Weights of a small transformer language model.
Size: 10 layers, MLP 704 ReGLU, vocabulary 1231, 7.07M parameters.
Architecture: LayerNorm before and after each block, rotary positions, no biases in attention or MLP, tied embeddings, normalized queries and keys, capped logits.
Training: 223M tokens, 7309 steps.
MLP neurons of a small language model. Each row is named by its layer, matrix (gate and up: input weights) and neuron, and shows model dimensions 112-239. Each number is 128 + 32 x the weight over its row's rms, rounded and kept within 0 to 255. A neuron's up and down rows have the sign that makes its largest values positive.
After each neuron's rows, "fires on" lists the tokens most often at its 100 highest values on Wikipedia text that the model never trained on.

L3.gate643 [118 119 124 128 162 122 114 111  98 221 164 102 104 144 133 136 137 123 138 104 139 103 111  92  90 121 112 121 178 142 106 112 162  55 141 156 144 110 150 123 140 128 132 154 158 174 173 123 123 127 159 136  83 156 122 152  88  71  90 105 121 117  89 172 165 134 120  67  97 133 111 126 199 102 183 139 137  87 139 121  40 126 159 126 115 106 128 122 103 115  82 164 113 100 135 141 142 202 176 144 171  76 112 173 118 147  99 211 127 173 163 130  96 157 182 140 177 156 133 170  75 170 163 159  90 149  88 164]
L3.up643 [ 93  71 130 146  96 132  66 167 150 124 115 155 105 159 120 149 161 176 114 100 104 106  78 126 106 120 123  85 144 144 122 162 164 130 102 118 121 190 104 130  95 130 150 126 114  73 166 170 104 132 128 177 113 102 203 100 114 133 171 131  75 126 118 147  60 148 185 121 173 180 131 115  90  34 143 133 111 134  95 135 192 169 123 163 137 205 142 157 121  97 152 139 176 103  89 105 143 117 120 119 147 159 183 116 169 196 123 101 159  99 146  69  88 163 145 132 164  82 147  80 122 126 111 142  78 173 151 174]
fires on: "v", "iv", "ov"

L2.gate162 [117 161  75  64 133  89 114 154 133 160 145 135 123 173 139 126 109 126 145 120 148 109  99 155 134 112 126 139 124 133 161  84 164 105 126 142 118 115 117 122 192 105 161 132  80 142 132 126 121 105 112  85 153  76  92 162  45 117 108 129 123 128 135 158 195  19 107 121  97 106 177 122 146 101 153 116 163 100 112 188  75 123 122 155 131 128 120 123 149 112 141 121 173 110  84 119  44 120 191 130  98 176 103 157  73 154 114 140  82 120 127 120 115  84 102 159  90 125 138 112 129 135 128 144  97  47 103 124]
L2.up162 [127 117 123 102  86 140 163 116 150  67 149 100 102  81 130 123 134 126 138 168 156 133 135 115  77 171 179 103 118 167 106 130 106 163  93 165 116 100 193 106 128 152 116 144 161 150 132 121 110 140 103  65 123  83 171 184 112 156 190 148 166 121  83  95 128 134 144 108 139  82 123 117 148 155 147 214 117 137 118  99 156 111 104 129 134  82  71 121 128 111 166  93 144 107 142 108 148 139 161 113 131 128 102  76 112 142 102 131 144 109  90  96 154 112 112 117 139 209 108 145 147 143 167  80  88 102 126 133]
fires on: "\""

L4.gate222 [117 155 137  48  97 176  56 122 174 107 141 195 104 148 121 138  93 133 118 114 150 129 121 114 104  95 127 187 126 100 137 101 117  86 120 128 173 132  79 127  84 111 137  79  59 116 137 182 170 157 179  52 103 176 130 130 142 149  98 179 174  79 118 130 102 125  54 175  80 174 135 157 144  56 116  90 142 128 126 119 114 138  53 130 128 150 152 106 151 105 117 125 176 201 157 112 177 127 186 170  78 114  60 141  68 127 163 188 127  82 110 134 120  95 123 173 141 150 106 146  73 114 173 127 175  97 166  94]
L4.up222 [122 132 132  71 100 107 123 171 176 106 112 166 133 115 136 102 147 171 117 122 138  88 124  91 153 127 155 155  82 213 150 107 119 147 115 171 162 148 118 147 119 132 129 135  37 148 145 143 200 163  90 155 145 131  93 122 127 106 155 109 145 135 103  97 117 143 107 152 106 209  83 136 104  39 118 146 106  65 131  87 173 127 140  87 131  80 133 183 173 147 134 135 126 254 118 102 117 109 121  91  88 134 110 140  69 133 149 165 158 119 142 108 110 137 108 187 149 107  64 131 124 147 128 129 138 105 129  99]
fires on: "2", "1", "0"

L4.gate500 [103 179 145 169 126 113  65 188 167 145 133  95 169 138 116 123  84 121 130 133 120  93 193 138 125 119 107 158  94 147  71  93 133  93 183 167 128 190 127 128  99  30 163 136 146 185 138 126 125 103 140 110 182 138  95 143 168 155  84  85 121 104 137 129 110 127 136 136 156 130 189 131 161  96 179  79 110 148  63 113 159  79 125  99 132 136 149  95  84 111 135  94 142 156 118 131 143 146 115 119 130 107 180 174  74 178 154 126  94 167 178 147  68 135 192 151 166 141  59 160  92 153 149 113 137 109 123 104]
L4.up500 [152  93 146 120 134 107  89  86 103 149 135 145 147 133 124 116 121  41 123 135 118 164 145 116 196 135 151 155  74 135 169 160  87 223 139  77 110 104 198  93 145 174 116 126 107  90 123 149 147 116 143  71 197 117 136 144  90  72 121 187  94 128 116 102 153  76  71 148 143  96 124 144 111  99  91 156 121 161 164 166 132 129 144 169 144 133 158 144  79 139 155  70 120 150 112 104 189 126 178 166 128 162  68 112  90 156 130 150 151  61 127 163  90 141  80 131  75 134 141 128 100 159  94 125 162 104  79 103]
fires on: " at", "t"

L2.gate677 [178  93 176 201  67 117 115 176 151 164 139 137 145 177 146 134 137 125 115  65 136 162 138 134 111  96 115  84 115 131 138 171 131 106  98  96 123 126 123 182 139 119 128 127 168 127 170 135 105  60 135 129 120 149 175 140  62 121 152 124 161 116 107 185 129  79 123  89 122 163 120  84 162 143 124 103 144  92 128 115 109 152 122 157 129  67 109 143 107 166  72 149 147 112 122 146  67 158 141  76  94  79 147 105 164 134 141 113 238 146  51  92 187 183 111 191  67 127 136 125  95 156 143 156 174 140 134 122]
L2.up677 [ 42 127 124 119 112  94 152  76  73 169 125 122  69 152 113 162 133 118  45 137 105 105 122 124 109 124 134 104 159 116 128 104 181  98  85 135  26  93 180 185 101 118  90  88 105 115 155  95 121 119 155  96 147  83 143  99 170 160 106 142  66 106 177 112 125 171 165 158 161 118 159 120  51  93 139 141 132 141 143 127 158 154 134 156  95 217 139  80  98 104  90  74 152 101 186 143 128 130 139  92 166 139 177 125 165 106  76 101 101 107 150 101 155 102 142  85 101 123 179 151 141 124 134 122  99 178 163 157]
fires on: "v", "s", "ed", "est", "r"

L4.gate640 [132 107 100  79 122 125  64  89 143 113 132 146 152 119 163 147 146 125 173 121 148 117  93 147  92 111 149 181 110  89  84 209 135 101 161 152 124 147  86 119  83 129 165 144 143 137 137 114 142 131 111  89 216 119 123 117 140 134 134 100 132  79 143 144 120  59 103 128 112 146 187 138 154  78 149 141 134 160  98 158 141 141 102 197 180 182  83 130 120 117 154 106 159 158 120 112 134 131 128 129 128 117 151 136  87 122 137 122  92 183 100 109  90 154 190 131 111 122  92 179 160  72 107  97 120 157 116 103]
L4.up640 [135  77 142 150 140  88 103 145 106 110 125 209 184  81  90 140 179 127 144 198 139 113  96 109 141 162 141  73 166 163 162 108 122 140 103 147 129 125  99 136 161 152 112 149  80  78 162 132 156 110 125  93 134 116 145 144 111 135 121 109 179 163 139 142  76 152 143  75 104 152 136 104 142  93 123 176  92 115 108 111 146 171 161 148 135 143 146 106 167 159 122 145 157 141 119 112  91 205 146  96 126 101  86 105 117 200 121  90 129 154 177  87  94  77  80  75 126 117 175 150 133 130  76 146  88  85 176 152]
fires on: " se", "iz", "erv", "ov", " includ", "clud"

L2.gate537 [111 122 132 130 142 154 106 157  97 156 146 175 139 174 126 124 172 149 132 124 140 119  79 128 146  83 161 134  63 105  96 139 150  19 142 160 154  77 109 141 215 106 157 145 129  92 151 154 127 100  93  93 147 122 138 147 111 154 107  94 180 141 184 193 136  40 119 134 129 151 143 116 136 135 126 115 139 104  83  68 110 113 174 156 131 159 120 148  89 110 103 149 166 146 109 136 130 126 185  88  69 118 159 178 166 167 146 113 106 100  78 131 137 124 130 122  79  77  86 159  91 139 155 111 133 169 138 152]
L2.up537 [156 130  89 113 102  75 112  71 143 171  98 111  52 149 139 149 106  95 126 156 165 163 129 154 194 173  93 142 154 121 127 131 119 114 147 130 126  67 141  93  92  95 150 189 149 104 131  80 132 168 124 141 137 147 112  69 174 188 115  70 128 164 102 102 161 169 138 139 193 170 128  97 126 112 134  81 111 119 135 176  72 130 158  99 148 160  86 111 140 170 162 138 166  91 154 162 134 106 119 122 120 219 181 137 111 136 159 110 128 193 121 167  78 133 176 131 143 101 113 125 130  78 175  83 154  86 133 142]
fires on: "ine", "al", "ed", "t", "/", "o"

L3.gate183 [181 138 125 133  67  86  62 149 131 189 164 139 149 142 129 161 164 139 133 137 177 127 161 105 169 130  47  62  72 147 131 166 131 107  91 165 117 134 180 127 109  67 140 145 152 127 130 113 160  98 125 140 137 159  72 135 104 120 140 114 175  97 102 149 128 105 188  91 112  99 145 172 148 153 123 161 122 137  84 145 133 127 118 191 171  65 128 114 117 110 115 146 105  80 140  88  91  99 154  76 163 137  99  51 145 161  90 163 159 168  58  69  96 105 133 169  92 143  84 112  89  53 140 126 179 168 116 117]
L3.up183 [192 105 121 116 102 187 103 128 100  94 160  76 160 108 134 103 107 131  97 127  94 130 143 174 197 187  97  83  90 159  55 130 139 171  65 104 124 179 135 140 144 121  83 128 103 137 138 178 107 141 152 161 105 132 144 158 163 113  92 126 141 136  95 160 112 167  81 159 133  92 124 154 115 114 105 152 105 120 147 150 175 152  85 119  93  96 137 128  88 164 130 157 155 200 135 101 113 150 179 133 153 176 190 108 136 137 131 186  82 103  81  74 103 169 136 128 112  94 109 102 114 135  91 115 183 133 165 113]
fires on: "s", "at"

L4.gate201 [160 201 131 126 108 162  97 111  77 111 148 131 176 109 138  61 166 173 134 173 134 110 108  81 138  69  79 107  96 124 116 124 120  32 187 138 118  99 117 142 171  91 125 118 158 107 144 209 186 138 129 129 179  88 184 119 159  99 107  88 134 181 153 139 162 114  97 162 183 148 137 130 176 110 152  84 137 131 129 125 141  87 123 132 139 178 150 127 117  88  75 140 141 122 163 126 142 172 128 111 128 155 123 160 134 175 154 149 113 139 106 140  77 153 138  95  73  75 126 143 142  88 174  82 136 171 129 114]
L4.up201 [148 106 122 121 140 173 119 136 134 147 148 122 162 113 131  97 107  94  55  84 167 126  74 123 183 145  33 161 154 165  86  95 179  99 204 118 160 115 123 158 136 103 126 146 155 149 146  89 197 170  74 134  96  89 107 143 108  83  96 106 182 137 145  96 157 146 193 134 163 180 156 124 123 165 143 155 163 108 140 171 138 102 206 121 113 125 102 126  61 100 125 108 141  81  79 119  97 196 131  93  71 132 113 172  62 178 126 121 117  96 181 136 136 160 146 124 121 145 114 137 135  73 130 109 120 116 134 162]
fires on: "t", "al", "in", "ot", ":", "i"

L4.gate160 [133 130 216  77 125 123  77 148 166 135 111 142 160 160 131 109 121 129 172  92 130 126  63 168 150  77  51 104 106 133 124 145  96 111  81 121 133 179 147 129  84 106 162 141  52  82 110 139 158 145 141 109 137 179 112 181 100 144  70 150 191 130 117 132 152 143  79 160 108 126 121 147 139 120 159 142 151  81 144 173 124 161  86 172 160 109  99  67 123 117  95 141 170 174 179  76 182 113 178  42 117 137 148 134 134 168  96 139 105  94 113 119 145 154 129 178  91 168 142 121  97 143 112 118 140 104 142 196]
L4.up160 [149 103 144 107 130 107 107  97 143 117 144 209 186 104 153 105 129  98 113 131 104 136  81 116 161 164 156 163 148 135  72 155 155 108 139 163 121  99 127 173 100 164 141 139 103 174 140 135  97 104 111 108 155 167 139 182 171 135  88 151 113 146 142 142 118 131 113 143  93 161 100 133 133  97 178 149 141 136 161 180 128 131 209 115 122 192  64 126 117 195 114  85 159 124 137 124 102 130 110  88 126 122 172 130 111 152 134 116 166 109  96 125 152 119 131  63 118  36 181  97 120  67 136  47 173 130  90  65]
fires on: "1", "2", "iz", "u"

L3.gate332 [136 127 133 141 129 148 133 202  66 169  79 152 146 171 157  82 162 141 119 162 134 176 150 136 116 163  81 117 109 159 103 169 164 141  68 201 192  90 117 130 143 154  86 115 137 198 116  93 117 132 111 173 132 195 159 200 145  82 119 117 156 112 149 161 134 122 100 117 136 160 101 101 168 143 123 116 160 119  92 127 105 106 121 121 150  84  83 119 132 102 110 140 156  93 122 125 118 148 132  98  84 104  87 103  75 161 146 118 172 132  95 135 174 150 122 141 144 142  77 107 104 131 105 133 163 148  84 144]
L3.up332 [129 157 157  92  70  85 109  94 137 156 139 156 157  63 126 151 200  62 126 138 115 133 189 140 102 135 126 117 122 130 136 163  97 151  66 128 154  98 114 179  99 135 127  37 165 112 127 107 143  97 133 135 101 139 115 121 119 130  92 202 154 135 128 134 150 180 151 153 198  66 170 157 124  98 129 106 156  88 102 158 189 119  94 136  97 116 133 106 135 151  95 121 143 119 155 175 144 125 189 151 151 117 170 145 179 116  82 161  76  94  87 107 122 115 173  64 109 160 139  82  94 115 131 158  99 193 189  95]
fires on: "s"

L2.gate563 [117 189 147  86  95 150  85 104 123 154 173 145 149 163 135  99 126 138 145 141 138  86  84 141 151 123 180 122  87  81 123  93 152  61 126 129 109 120 157 118  72  74  91 158 134 159 119 129 228 106  96 142 195  73 203 143 106 117 163 148  99 138 160 148 139 168 146 162 142 136 175 150 126 115 150 158 131  98 121 145 154 112 105 152 121 104 130  91 155 131 157 113 184 157 132 103  53  95 120 119 105 131 115 177  76 150 165 130 136  50 100  99 127  77 162 168 113 147 133 159 140 158 125 120 139  99  66 103]
L2.up563 [151 133 167 100  74 151  90 191 158 111 152 147 154 171 142 135 187 165 138 108 129  77 123 117 179 139 147 144  71  92 131  66 112 139  79 136  69 121 123  99 107  89 101 153 107 191 163 131 138  78  89  68 188 125 135 155 144 128 163 131 133 131 139 159 142 130  87 154  80 144 169 132 155 167 148 118 110 143  69 168 107  85 132 140 122 112 108  93 154 107 131 144 189  94  88 161 103 138 108 156 131 121  86 127 137 186 104 158 118  96 143 151 143 106 144 222 113 164 130 148  99 110 115  45 162 115 112  78]
fires on: "\"", ".", " =", "==="

L4.gate198 [186 149  72 121  92  97 104 121  83 134 167 124 149 168 132 144 159 193 153 160 149 138 157  95 167 139 164 145  93 142 145 122 154  54 153 147 159 131 135 144 122 161 101 168 132 117 178 159 151 139 164 112 150 112 117 132 157 126 166  70  84 115 165 163 108 112 153  92 102 163 154 125 203 113 144 159 146  46 175 115 117  93  73 131 128 137 126  86 132 147 132 134 110 115 149 115 100 170 120  84 117  66  58 194 138 115 115 170 134 162 149 118 160 100 116  98 120 150 125 141 124 117 186 107  92  97 121 117]
L4.up198 [109  83 121 113 148  86 117 105 114 118  98 123 104 161 142  87 126 217 130  93  83 107 106 141 152 157 110  98 134  92  94 177  65 127 118 147 128  73 129 146 119 164 139 107  86 157 103 149 154 145 137 142  80 179 178 200 152 142 113  90 152  24 149 101 112 135 105 151 129 139 110 136  41 134 103  76  76 164 146 163 197 136 142 130 110 173 108 125 137  86 120 135 135 127 127  74  87 116 133  90 151 167 146 124 151 185 170 124 153 125 142 126  98 142 138  94 166 112 118 148 181 113 102 105 135 171 109 163]
fires on: "id", "ot", "in", "ist", "erv", "un"

L4.gate143 [ 79 132 104 138 136 151  22 129 153 183 114 116 120 149 161 165 179 148 116  90 136  90  93 123 135  69 148 163 146 132 137 177 147 100 166 119  40 205 144 128 145  73  99  75 107 104 121 152 114 108 130  98 182 158 158 136  38 191 124 146 136 172 111 180 165 116 105 147  96 129 101 130 139  90 196  90 116 161  86 100 138 134 129 174 157 134 134 126 116 150 117  42 174 163 180  59 191 126 147 101  89 120 141 131 127 158 128 133 163 183  67 140 164 178 183 161 100 169  73 175 119 152 158 112 128 140  79 141]
L4.up143 [105 132 156 192 116  95 117 130  98  44  71 147 149 151 126 140 116 203 167 219 125 124  44 146 129  70 145 164 180 145 149 138 174 136 177 136 153 142 148 103 109 145 136 144 116 131  86 177 112 146  75 139 107 132 102 170 110  82 113 117 139 119 124 173  92 135 138 160  79 136  99  86 130 133 165 131 128 152 167 103 124 106 136 148 111 103  98 135 155 101 105 155 173 177 133  94 146 100 141  71 127 132 200 102 152 157 160 104 177 138 178 133 157 128 109 110 115  56 109 126 127 140 122  46 123 132 105 129]
fires on: "is", "iz", "inal"

L3.gate309 [157 202  61 108 107 170  49  98  85 193 205  85 124 129 157 110 187 146 120 127 181 112 148 109 133 110 109 130  75 171 131 174 185  96 134 157 103 108 188 117 194  81 138  98 141 128  94 124 135 174 108 110 118 110 141 133 148  86  82 153  93 183 163 132 153 104  96 105  93 130 108  51 197  63 152 139 131 142 133 126 160 118 155 148 115  96  98 146 112 145  87 158 116 188 142 149 126 139 137 133 136  79 118 132 142 140 166  68 103 110  99 145  74  90  95  94 114 133  91 114 130 150 186 115 150  93 134 147]
L3.up309 [184 213  72 107 101 149  43  94 110 183 154  93 106 113 168 116 136 147 118 118 157 119 137 174 119  99 108 146  44 150 121 155 198 145 101 139 117 106 161 130 165  84 163 140 151 127  98 115 150 173 114 116  68  87 121 115 176 121  76 183 117 194 173 111 132 101  94  95  89 173 149  55 165  60 118 158 132 150 135 109 143 138 144 129 152 123  89 167 103 128 107 166 118 136 161 155 129 165 165  78 140 142 136 153 100 147 170  90  84  98 102 149  49 123 117  59 126 166  55 109 142 154 150 123 157 105 174 129]
fires on: "s", "u", "n", "h", "ound", "in"

L4.gate425 [159 111 124 110 130 102 145 151  93 163 137 116 140 150 150 104 112 140 173 143 167 119 133 102 117 194  34 178 112 142  94 128 209  87 145 155 116 125 139 166 125 147 155 156 101 136 150 142 175 135 144  95 142 124 123 163 165 130  96 126  51 119 189 177  87 188 101 108 150 110 138  99 145 102 141  99 121 100  73  72 215 130 115 135  50 163 114 114 145 138 115 131 187 122  98  81  55 106 135 110 143 107 100 139 100 135  86 156 130 153 112 131 115  88 102 129  81  85  91 140 103 162 168 137 108  69  89 142]
L4.up425 [163 111  93 126 162 175 157 123 184 139  77 112 128 125 133  94 144 186 135 114 143 124 119 162 164 131 107 160  80 105 153 122 147 118 157 122  96 163 101  83 137 123 173 118 192 134 109 110 137 189  98  92 118 105 137 164 141  81 131 105 110  48 125 163  75 117  96 184 129  71 125 137 149 123 148 125  96 114  76  79 164 101  76 111 133  92 124 144 111 142 130 114  98  91 148 143 156 103 177 138 186 121 168 106 126 117 139  59 140  92 100 126 137  91  74 218  83 101 117 142 106  81 129  85 134 128  97 154]
fires on: " |", "4", ",", "3", " ("

L4.gate81 [148 150 126 121 143 108  87 126 133 187 153 124 127 126 142 140 113  67 112 102 157 141 147  89 110 149 122 122  73 169 107 188 165  56 200  90 106 157 125  60 137  95 118 135 180 105 140 192 110 150 158 159 175 145  60 132 124  99  89 174 107 174 186 166 105 170 121 117 129 136 139 148 182 130 202 121 126 174 133 135 131 146 189 143 118  89 131 133 127 100  74 126 173 144  87  93 134 132 112 126 162 145 148 181 125 155  90 124 164 169 133 140 117 148 163 157  72 123 179 121 131 112 183 115 147  89  57 115]
L4.up81 [119 122 109 167 189  93 127 198  66 177 137 117 159 104 138 137 104 138 144 140 109 122  36 111  80 111 114 123 136  72 118 148 179 129 182 114  91 124 126  99 121 171 163 152  87 128 122 188 151 168 130 141 153  96  75  66  97 159 100 165 144 138 136 110 147 122 169 116  70 170  63 127 183  89 160 133 137 102 155  90 168 120 177 125 127 107 123 138 165 142 110 132 169 115 130  81 105 149 104 148  97 142 113 183 153 146 105 112 117 114 214 115  81 116 204 157 132 113 111 135 138 170 126 162  78 141  43 172]
fires on: " comp", "is", "n", "pp", "im"

L2.gate370 [ 94  85 168 157  88 118  38 195  92 179 133 174 144 159 131 143 135 168 116  80 161 115 120 103 185 134 107 106 148  80  88 137 142 110  99 191 126 100  95 157  92 131 131 173  93 156 131 199 153 115 159 133 146 157 169 117 153  65  88 123 119 145 196 148 133 137  97 178 118 140 139  97 148  71 142 174 106 154  91 181 178  75 142 156 128  87 157 107 101  92  96 112 148 140  90 104 118 129 114  92 144 129 141 105 117 158  99 144 176 135 134 119 114 200 140 123 137 127  77 128  83 107 132  99 124 142 117 161]
L2.up370 [157 105 184 132  98 156  94 105 127  90 146  44 129 112 123 118 146 143  92 121 156  98 157 126 139 149 144 134  92 141  93 174 150 155 113  71 143 146 123  84 163  77 139 174  85 140  88 155 156 125 141 107 116  95 103  91 163 103 154 109 156 116 162 130 119 134  86 102 154  50 173 137 166  88 130 151 103 116 120 130 120 159 127 119 191  88 124 101 153 140 188 118 138  99 109 215 148 109 141  96 186 153 161 112 141 169 100  96 128 126 153 127 126 137 152 152 124 122  45 120 118 157 141 107 157 113 183  95]
fires on: "2", "al", "iv", "il", "R", "ate"

L2.gate645 [124  57 120 176 118 150 136 105 134 148 149  59  96 159 135 129 145 153 108 148 177  86 123 157 144 108  88  73 162 167 143 140 159 104 160 100 174 140  99 133  72 102  74 128 158  81 124 162 153 133 132 109 139  92  22  87 102 227 152  85 145  55 122 122 171 133 127 111 133  93 117  69 143 107 121 115 137 126  47  88 104 126 153 122 134 113  96  92 148 122 146 154 156 132  91 140 199 158  82 103 132 141 165 177 132 160 116  95 135 133 101 111 147 133 100 103 105 151 136 129 121 168 152 102 126 101 139  81]
L2.up645 [104 135 151 121  86 143 170 102 113  97 139 150 162 186 159 111 146 110 137 130 131 147 127  92  81 149 152 117 127 131 122 211 107 163 184  85 115 122 161 132 114  93  97  90 115 107 123 155 115 122 148  28  82  96 166 118  94 136 177 122 124 175 142 134 115 147 133  61 149 124 123  68 188  88 162  54 140 148 137 145 122  84 108  79 175 146 143 100 137 160  96  93 146 150 137 166 126 172 121 166 138 148 170 190 168  68 109  82 116 165 110 158 162 179 170 145 134  85 136 133 119 167 147  99 164 135 116 128]
fires on: "m", "\n", "own", "am", " ("

L4.gate332 [131 130 132 190 166 144 105 136 201 150 117 132 131 108 139 136 156 180 167  90  99  62 137 156 119 116 110 114 124  82  99 132 171 127 148  88 119 143 132 104 121 161 161 191 123 120 132  78  88 146 113 135  70 106 108 231 135 151 166 153 113 146 126 176 102 137 127  85  66 109 111  89 175 125 113 174 131 205  82 125 105 108 130 125 143 139 156 109 141 153 146 184 114 104 118  84 109 171  79 178 202 113 182 164 113 126  53  88 154 149 181 112 109 149 102 123 122 103 102 129  79  83 174 144 132 133 100 130]
L4.up332 [ 83  85  81 153 202 102  75 142 132 121 112 155  96 171 148 160  67 122 115  87 102  36 112 110 142 122 126 133 164 135  67 165 175  94 106 126 115 139 154 125 109  81 132 135 113 110 104 171 109 131 168 123  93 140 138 106 108  66 159 148 139 161  76 129 120 196 158 154 163 128 102  84 118  36 141 123  94 155 104 138 159 105 127 147 113 132 161 139 142  79 150 198  83  92 141  93 113 188 119 108 169 119 133 152 144 104  39  85 164 126 119 126 141 158 112 134 160 134 197 100  91  86 146 150 106 157 113  78]
fires on: "v", "ivers", "iv", "gr", "wn", "orm"

L3.gate572 [145 121 154 101 136 138  87  76  88 118 159 184 130 164 150 146 102 154 128 145 141 135 147 106 116 158  94 113 139 128 141 182 111 171 145 130 136 133 147 124 114 105 132 146  82 110 147 142 148  57 128  64 150 152 125 137 155 105 112  66 121 135 153 114 117  85  96  88  83 152 210 136 182 131 114 132  88 137 108 207 165 145 119 123 109  86 114  97 137 181 182 106 152 135 175 129 158 132 210 127 161  72 125 149  99 130 158 131  96 119 151  71 162 112 135 142 133 141  90 192  87 143 126  94  82 165 187 124]
L3.up572 [150 122 154 113 193 118 150 128 128 101 117  83 136  70 148  95  67 119 159 152 108 131 162 153 115 146  99  90 102  97 107 183 124  98  90 134  85 120 118 191 122 120 106 149  66 130 118 169 136 174 151  38 122  92  93 242 178 146 107 177 201 150 114 159 147 180 166 113 137 108 126 164 133 137 106 101 158 167 153 181 126 151 126 109 151 140 121 113 143  80  78 110 115 200 114 146  67 145 124 105 112 192 169  97 112 143 114 182 149 128 121  98 135 169  95 138 146  62 139 124 119  95  90 139 145 115 117 136]
fires on: "ot", "o", "erv", "A", "ers", "C"

L4.gate299 [ 70 127 139 102 174 133  38 165 126 187 182  95  95 139 149 126 144 141 174 120 121  86 142 141 169 167  65 132  95 140 120 110 170 122 143 154 130 146 133  83 160 130 134 164 160 166 131 117 124 108 162 126 141 165 128 151 145 153 134 124 149 138 136 192 154 129  83 121 169 134 123 110 146 107 143 151 139 184  75 123 130  83 122 132  64 140 142 107 141 121 100 150 196 101 120 127 122 138 141  86 118 125  91 162 103 135 126 168 140 152  99  96 193 109 111  85 105 134  98 147 141 130 166  83 142 127  98 124]
L4.up299 [164 116  76  70 109 141  92  82 125 148 119 106 166 176 158 142 135 146 135 151 148  68 120 118 150 156 146  97  73 158 128 130 138 148 156  83 156  83 142  93 134 147 126 109 144 136 157 124 158 236 135  53 144 118  84  84 129  89  88 124 162 104 147 104 127  94 157  73  80 167 132 151 129 127  87 117 119 167 146 125 126 105 111  80 156  55  84 137 123 159 159  91  99 114  52 152 154  79 145 125 131 206  96 193 133 181 142 141 173 120  68 183  87 161 115 164 157 111 125 136 188 123 146  65 187 139  79 152]
fires on: " in", ",", "t", " (", " of", " at"

L2.gate506 [106 106 141 181 111 150 112 123  80 201 132 127 130 146 127 123 114 182 112  90 157  84 195 136 115 165 106 163  94 156 137  81 139 102 141 145 136 199 180  84 149  82 119 144 127 118 130 152 176 148 116 114 108 138 119  69 141 150 155 124  96  73 137 104 121 147 120 123 125 174  83 115 157  91 154 127 135 118 104 111 163 165 148 156 124  93 119 107 202 121 167 113 126 163  92 100 180 148 119  66 155  90  55 125 109 115 182 135 144 124  91 102 113  95 151 177 114 134 159 161  76 181 157 124  98 127 121 126]
L2.up506 [119 164 123 149  42 123 116  80 134 138 150 116  76 143 144  90 136 127 126 172 155  82  82 170 128  85 110 109 103 140 126 118  98 186 136  76 140 101 133 115 139  60 124 137 153 138  82 172 136 132 119 116 109  46 144  94 123 122 124 195 135 116 133 130 107 109 133  63 157 145  95 164 166 112 177  96 105 140 106  71 154 151 159 122 159  68 171 130 124 153 157 122 126 128  80 141 143 133 170  67 165 123 148 153 107 151 142  84 124 116 116 121 137 125 132 215 145 188 112 167 129 183 157 121 153 134 168  88]
fires on: "n", "u", "N"

L4.gate188 [143 153 120 116 123 150 113 105 121 164 179 140 122  95 138 142  95 211 113 121 174 106  96 179 141  78  81 137  74 164 170 101 122  63  94 122  94 110 126 147  64 138  92 141 124  83 186 138 156  93 122 120 104 107 116 143 134 102 113 111  87 149 112 143 107 113 103  92 146 176 119 106 119  46 178 131 163 142 145  90 132  86 103 158 122 104  76 123 127  79  67 101  98 155 116 133 118 147 207  92 146 130 138 134 110 151 145 140 133  96 151  94 101  86 139 111 179 189 137 154 144 178 138 116 135 156 124 172]
L4.up188 [173 123 116  94  98 111 107  85 133 169 146 155  74 139 137 139 155 165  55 131 154 111 122 154  75 104  82 134 127 127 113  59 145 134  79 110  65 104 112  64 138 185 103 179  73 137 130 104 167 145 131 143  95 114 137 122 193  86 134 175 160 184 127 130 130 120 143  93 139 159 155 130 143 114 167  98 176 161 129 134 101 111 115 108 118  98  84 112  82 101 127 180  85 141  94 138 155 112 168  95 177 111 127 197 200 124 103 105  96 137 145 164 120 131  69 133 109 133  33 109 109 113 145 130 161 124 177  81]
fires on: "c", "u", "g", "r", "in", "s"

L4.gate71 [133 133 144  98  77 113 141 153 121 137 122 180 123 120 126 135 120 143 122  94 171  96 129 184 152 102 116 138 137 123 155 144 192 163 119 162 188  88 150  85 102 144  73 141  99 135 110 151 133  96 163 143 107 169 132 109 112  64 101 165  99 142  82 124  84  85  95 124 177 155  79 119 151  57 167  87 110 143  92 148 144 108 107 190 143  49 133  82 138 133  55  78 102 134 102  98 122 127 128  76 123 108 148 148 144 100 119 124 158 133 125 152 110 138 132 188 101 192  77 142 126 151  69 171 144 108 106  77]
L4.up71 [ 90 149 106 142  92 116 128 124 141 125 133 135 190  68 134 139 178  84  64 122 127  98 183 121  96 143 170 156 107  97 132 125 120 111 126 141 139 144 136 144  90 132 120 157 150 110 163 121 142 149 140 108 129 118  99 165 102 105 106 156 161 158 116 148 128 115 100 172 179 204 178 157 163 108 164 126 122 179 164 159 120 129 158  94 149  82  98  71  66 150  85  84  93 115 158 117 140 132 182  38 175 137  51  86 133 144  84 102 112 137  94 148  82 159  94 110 124  95 122 109  71 124 115 123 136 181  97 135]
fires on: "s", "en", "p", "C", "ed"